{"n_head": 12, "n_kv_head": 12, "qk_norm": false, "attn_scale": 0.125, "init_std_qkv": 0.0181, "init_std_o": 0.0037, "beta2": 0.98, "warmup_steps": 266, "schedule": "wsd", "decay_fraction": 0.761, "final_lr_fraction": 0.0, "batch_tokens": [65536, 131072], "seq_len": 1024, "steps": 12131}
MLP neurons of a small language model. Each row is named by its layer, matrix (up: input weights) and neuron, and shows model dimensions 48-239. Each number is 500 + 25 x the weight over its row's rms, rounded and kept within 0 to 999. Numbers have three digits each.
After each neuron's rows, "fires on" lists the tokens most often at its 100 highest values on Wikipedia text that the model never trained on. A number after a token or word is its count.

L4.up2692:518474487499498507510502488478475506489508543498545485497485507486509475493515523470514538484540515522471513482497483500541515520539525524479514452507487444529537498513539510518487527504472501485496457489501492473548466512558488495506494480508492513544489494518527449463459505520489497534548524439545488503519524500534527501496468480461456468487478508500524501548449538499491517516497507478443496497530470470502476528460475511487500486473526480494449496486501495492489480480471495457490534507545548525470529526472470555478507547470520503498540479508509456543500483494488509500
fires on: " He" 31, " is" 13, " was" 10, " It" 9, " The" 5, " are" 4

L4.up697:468501501491524500522477526515476508498501508521485504502498495488489431532496528497557520511494505541522507498462477508499491511494486490495517506490510557485537528492496473524492473534522493499512491504495493489539504530531512484499494494538536517501516488470515518521465473478471516484462517504530487519439476510464529506518493479531439476479500460509528450513510521530535474461501453477487500496493512526504486516500528481577458485517516518507524489490546495514506493503488499530528485511502508521489485497488520492496503511485551435506481481476510545477513469498497506510
fires on: " or" 45, "," 12, " than" 5, "3," 4

L4.up1349:504538493515514496512462584439504466523495492541468551475446503460504491500504496500494490520502520528562513485480477499466504545486519509539436479550558520514492492472482501503506483519549519544498479472530535508502524530534493469513534497513480499499510507502507469485491489500494501478516508484520498476485509522499461526500495514516428477509512499537516472505519494508510467500524490508484459503456502517497503533527476526524465500519508472507544475504508510493486511476458478506537516453515456485490486504485505510506496483464455498505502475500487491525473506462529479507
fires on: " League" 14, " NHL" 12, " (R)" 9, " metres" 7, " 1500" 6, " Team" 4

L4.up779:496502465514509500446484494526532528528523503491548505518476523447485470525532515498510494492468547460519478513463510528531501500525473527476526522467562524483498513491489497502479524556477516481517493507515488492530550510500502525492508504464501546571515486556493489527494473485456478496490495510548491482521473540465493486453495502483505471472451456546527457488503526484531491484506497512472479476537557507489488513504506517569530504506486530488470546512502495478504508493501568521482476510487520487481523518512502501537468516499536485499510523518513521512499469558500514537
fires on: "\"" 40, ".\"" 10, "'" 9, " '" 8, " /[" 6, "'," 4

L4.up551:515524541478523497463540491516489522492467514509479482493539467468497436499548489529488510485467488492520466459530509496510491474525489494464494478448539509506549496481484479474499537479482467495528488505454486540487495484502508518511549494474449474446496506504456511482499532520451511494464479516501509490477488494508501466479490478502517506506481474484499530526487516517507496546517499458469521466530533501512498488478516523507492523454482518498477513488477486511512493503503495564558495479465490477494520477490519488523498575497464519496532487527493536482511505478497528506
fires on: " to" 34, " To" 10, "–1" 7, " or" 5, " in" 4, " 4." 4

L4.up2505:496485499477545464494503527505500540480491540531495531535459449458539471484473518510489531484529505469514492498517502485520478506519518508494477525519523513479506458447513463505513531512513486521466465505526510520517490495561497529477537515485477502485502511496470466533518510498538472477445502457524494519497499493495541481494552513459503502496461511475507504522483483501506440531500499514509483467492490514511457530511506488477491502478494476478521535483554478512493530509476504476497521494492501499468536506504535495500479483517468508487520457497496500538510480547463500506
fires on: " is" 32, " –" 16, " In" 7, " On" 5, "On" 4, " was" 4

L4.up1509:495512511515466523443529570532502510477522510514445525511493502496488476485510471483439505488458538494499471470497485501491505508477497507511487514501497472500521495457498508509536488535514529484470498497483458500520464464489512485495499467528466529497529499532532478467473529511482505508503503492496475485503528470545476500464484494483479511481475458473549460486496509498491543537513471509469467477500528519500563509505537537507531491514533489494491457494487485500508444516544480478514547503507539555502491520481462515498484533506471474477564558489525439504507493519498502486
fires on: " |" 42, " The" 5, " in" 4, " IN;" 4

L4.up2571:485496497545502505464484466531491515494523498499496508512502448453505505491494516472517522486508497520522493534496498482516500517488490482485462562496515477497510484476457497509478492566499473501492541484491512491478523500459514518504497477525499497473501509487485531536485523447504480501508504475508507500541520465543485518520463512525471525498493509471504497484479543450459482470499490494497452526514513513525491506496488485531528486510508497474479487503507503518520518529462508552495499460516489516484513536510513525488506504502484513517514512515473538493483504540493497533
fires on: " the" 32, " his" 22, " a" 17, "'s" 7

L4.up1872:522527517500500467495529482498516528515518473517488504499511509460521524483524479463478492472518475515514497461530518496520498510489469492506483521530507504503476500497506491529516530508503499495465520525529448510497490480516501508516515505484495482505530522501523462523494499468484502509484493506523520460492503492486496438501520489476431457474498532482453427540512525539527513490514491491487506531501508512522501471511501497542543470426457528484571528489459470522514493531499531528526501504471487468499477546451474524516497490489527482511508498499523505482509482548505523519
fires on: " in" 32, " from" 25, " (1" 8, " office" 6, " (8" 4

L4.up1515:510553478501518500522502520521481463499456461532532524555477505479483473479469493544497531507516473483510498549521498511550510440493490491460507524484488457556473478476501478527491474476554480509474523509499523501490524507516510496502520498433499486533495492538473509515497529515541499519543501501522517487460455495525490491541508540460506519480482511479501497520466510465536527532508544470512480489522474504519529514532523525514498506453489497499519519504471491498520553489504502502477515536480484484456521481521466500516490486523485484506534488525537499500509462475480529480
fires on: "\n" 59, ")" 5

L4.up1825:466460509469527502527448540531508521539524505517452516501509517469537455515525459531519529492513498493474477488507504471502491507512500523491521476495560504437496530478508497518473510478529524601515446520506456470474499522562500482529452463491455529520476502519483521526487497481536513494496524483481507528488524512509465494503505490509463484458503509456514495481504537486525481503503526503465495532492520487495532502527534472497505460569478490488467500457517475469506521506479469501513519497525525530490518512509527485473473526470535537494477491547508466497499512545481472499
fires on: " had" 15, " where" 10, "):" 9, "}$" 7, " began" 7, " Notes" 5

L4.up1945:521541522494490520479519495501526530494502527490557490517471522448500456452505518522502492523493553504520467495516495530494496481504460504529502496440573539483503514478506497501510516507510456479527491510471458519522526536502486505510500521496507490494521495524456477515514515488492502480496500510518537473499475536506502510497449505510495459492460468502465484515514532532524484528494480441494495482504528509498491493529493506539518502508481520503457499492483494524494476494493564546504492479521498515499536484519535532542520518477506460483508503533516466520433478492524504500
fires on: ".\"" 26, "\"." 15, "s.\"" 5, "\"" 5, " and" 4

L4.up484:495507502531504478475530509480587487511529448510492483492510534483516471495503525534489532499515485484500485467553506478539484526516513481540495457478489495557526472454501522499528489503521493480477535545529453462493504506519515500477521497452510481498507464470477527481492473507502446466523525499518502512457490484516504454531480482451505526553525479450511491522488548493468448490483515525488511524502469511500522468510477519515509507471494482511495524501563470481511480512414466500522504441539524487498531502535531467479505496498542546553513519489509502523496462496473480502
fires on: " of" 37, ";" 26, "rix" 4

L4.up321:529476503509487490518481537483471539504476466517524507583494503559503460509468515494494538503507486544482484521519482521468515484547520458482497443500502534476488473475506494509518500525526465495531496525490508497492479524534491490516484509513515495494479491501495477489495512512519509535534514468511478531492494531485427498508449521528526520528490503492541483486477465519486496514512505433465434606505478522503467486511488536458462493534515479506485521497516515480554501438425447507489473527525491521496516436472513494497491457517491500519497454529477482452465484490504487441
fires on: ".\"" 29, "\"" 17, "\"." 9, "s.\"" 4

L4.up2772:502519460513503478463510487507501553498490518518478510474509461473531489483517490531487487513488520496495457469501486466509493510522500490500519501495543483469492469474511497477491492508525486521510510478473485528507542466518484536536496492481481479543487512472482472503524498516532484486519492499476505533494497492506473417505560487500487472521524520500525497489530509515478498481505479468498561507484544495525533499528468511485485469500527538472453505497459540525500533492484494550540483516537499510500511481508510474512488548450537526518535536490505510535461530509486490471
fires on: " with" 61, " before" 4

L4.up1350:546496482494484504504484508514490494496487465539461539533450489521517524548497512527508495497459511555510481559506486558451519468520491526476507517485485515460524483440530497510481512487491500550490521481491514500462517471482482526501530508457454485521478526518508498556515545529504487566492474491493504456502508488501507511476480515486492514501476493496509484508509510485493520494538532521437492514499509518539480518500502477532478519504483506462490499496469526527499505506511477482486498536527531484473467481475441492522501524493495468577491477558502502472505465544509515535
fires on: "\n" 60

L4.up105:473545480510521491505482539522513511544490522517515524506458495473524491505477454504496540544478491505505483462557500521547507497505507506528507520518521487510537487483476497514495471423477509529472493473480517484547472492545489501520520475478494491485508529488493528498497524504455441512468465509494489495449513493486459507496465511533470485482506509487519481507518505492474550476505523485504447422532491513501473494541521508466509504463462508499486526449486484503494487478518470478482538557469496486525506507472492462528500506460504468487497466536507513474531509456508532498
fires on: "\"" 22, ")" 14, "]" 7, " in)" 6, " |" 4, " east" 4

L4.up248:508446472494504476500489540515523580536513470505480490505544472451516518487504435548490555498436531494502500467558508479505465478456485504526507455496518514507517481486503527484505537494487484534480487543513476494548547495511475505493484528502462495479504501492538459553498475522472470437514549481520467513445498467502498484486534479502479463441477497505471507495475514507485481461481525470466532497523516508528453567489521521469532507498517516522515524497508530500483503507472498497543509468497500549514522489495489510503499524506503498525519509486496456517477479517490550497
fires on: " to" 51, " until" 15, " from" 14, " before" 4

L4.up805:517570495515548488501474559472471571496485529480529518500451545497487489482482483501493515488532533561504487486498515521527503503450489483499496476484504489485470501479489480542499481503467434503513533487484493516542530569510490520494477515539495480473512508517512505509530508487487498514499501520519533482467489479511475510514469520514485458495484533489547499516500495495542466506522533477469511491485487518508474516543538491494504500556547503483525556484490495506491483502510519519479469494469488468496486507482474546550469502475448502462473465557486532507495474500465531507
fires on: ")" 29, "s)" 13, "7)" 5, "]" 4

L4.up219:508516459507484447506504541461482487506481503531524532509498461480496543488457493491505511481504487541504475518516481537418505455530451485479489514483476483504509475471518481505502561519487482491481480482505518544505501504500512529453525501477539545541501513524502444551480506503491451528508496475516527488494442489473502483514530537492487504511480481500528469495458474517497523560513528510466462465466503573510495505533487500514451491500481492474503556513513461490505538503494494491487518515463502504448519495484489502512493475521526499514470494486520501482548444530471510501
fires on: "\n" 53, "-" 7, " (D" 6, " (H" 4, " (T" 4, " (B" 4

L4.up2856:502519517451473472521501480512508522505463522497488512563487491497538462440495482459524510466479468497508483438519502498542476475497495479491520510516496447527498456470549491489489528515481459483454470515498501508530505518517493519492519541479551504484482509498538527550458532532468505572484504519510505548467514496475502448542537472433490457511488547510556474514461534564469482552514507499483498516496524502526519488522485490530452498481517506512504531493491500508489491521482504526531515514460516455496503453474525517487511545524466519480520497500513491527526475499497520515
fires on: " in" 62, " on" 6

L4.up2312:504482499554502476464453569530476476480473509500490501556461486488472457500525467513517515525499504491524489505549524510524500488492529524500523469465477473489518458485514485493508449491540508486494455488458495465545488504517484517495488482524513525539507520532481508493488499538523527510461525524507501482534480472532519499536467484525501477506482497489496471514471491501508485489524493531485447488510496510502496473516469501478518507512524455507464524482496501515540494512492509469495496441507515517482503493494515524462496541487462503489488498495559548425530461474469485480
fires on: " |" 33, ":" 20, ")" 6, " You" 4

L4.up2723:551544455459524488485497467519526496510458490510493488456523462496498482508522484476488472519475499458510458499528516531476481473505442477434510492541524521494465492446518498488515504523463497478516490596522489461552505483517505498502501504496519471533517508553480527493486484502435461502550474513522496541521457530472527401468517518500497490504483500501518467516517569527479545511521478467500477510526475505512509472492504469526499492454528516467471499490467486521497496510511537500532522512505533477489473495534473519511494502524529490529526506522469492477545510553504508463
fires on: " \"" 46, " '" 10, " “" 7, " (" 6, "/" 6, " inter" 4

L4.up2604:541529555485473454478503453513501542474523554528514534520469478496519453453532526497496491479504553539497507540496516533516521501532514469516486479498535495478515489435491465488499533479494487581486495542474444505477519508489506500510512494489442478482474518520476515515483502485500478543478532516485485501452449512470526508405482519463461489489484511480543510520505529530521444502497542513422478528509486514508502519494524480524505487484506477496514539508498489478506555502491533454506508479509489512488521501484512534483499494514504498548530488520514485554486458503510483524
fires on: "\n" 24, "'" 10, " role" 6, " \"The" 6, " (−" 5, " ±%" 4

L4.up2350:497509493500501446466495539508528510487495482551466484521563460442501464447516456537508551520510509487497482505502527455537497512491478495514504499479518476554503492521521492519517510463513474497499507510488492469559496494507482522484509530488501485522496497501503511488535504521490528514519507510488498489487505476485500459470495491481505504498531516465528528497503484498503499522509455518444519515529497517502524481511528521500487528497500499480459482487509499531532492485523509503500480505525545536516541489495502516525494518523498511483472473484480507459497473502504510505
fires on: " the" 19, ":" 11, " und" 9, " of" 8, " with" 6, " The" 6

L4.up352:453525510482557486528500505526513481546486485501475511538487464456507473501529529546526497490465443542508484467493504504485501522553507507501501484483486509483488459486478474480465490520495513557477494530503502484487519507490479505500497510456537478508520517494527537501476501485466479460502542428527506494502461521521468493498541478507492510460506520441519510488500527502462496535506542540442467514502507496501463508493466454503536481440480501487494493495526482479529485527463487499540511512513519525492489485486501547469482481513500547526499503522467519524563517504515497500
fires on: " as" 33, " (born" 11, " if" 5, " =" 4

L4.up633:493539507517543505526502518566523496480501460503469518537517525497482508489525452471539490512515509524546494491514487518496528482498468512537479466534543507532495476512482485541489500484504497476454505534507513541491547494468496503522500541455514525486516497517513512539475460498484481526472541505484489502532441515493514487502505505472486444480480516536473458503497533524535488539525489468467497542482460493487532473486526486552492471479516483503496482505503503543508503497488566529544507512478477499465507514489451505506484500545496505507509506480503515504460476497477527522
fires on: " N" 17, " P" 16, " 9" 16, " T" 8, " C" 6, " Ch" 5

L4.up2418:543517508484498480511520516475517515476497501509508482482538517477499491526503498517484542511511442501506489558485507490485533531515485514473515527511469492469503459491546488553483492488475493530515481505490507537507470472465493502497489500518502508518497494478535467533521501511497467501534520506522507529514478528451496481433508519499470500500477475497513504470491525490451466479500525490488485511498529489504472509518480489467521506529511486449496524494518515545512521466452503514514511486542525484491523428499478492459493510465528544509494510481499467532440491538465471521
fires on: " more" 21, " other" 13, " number" 10, " More" 7, " No" 7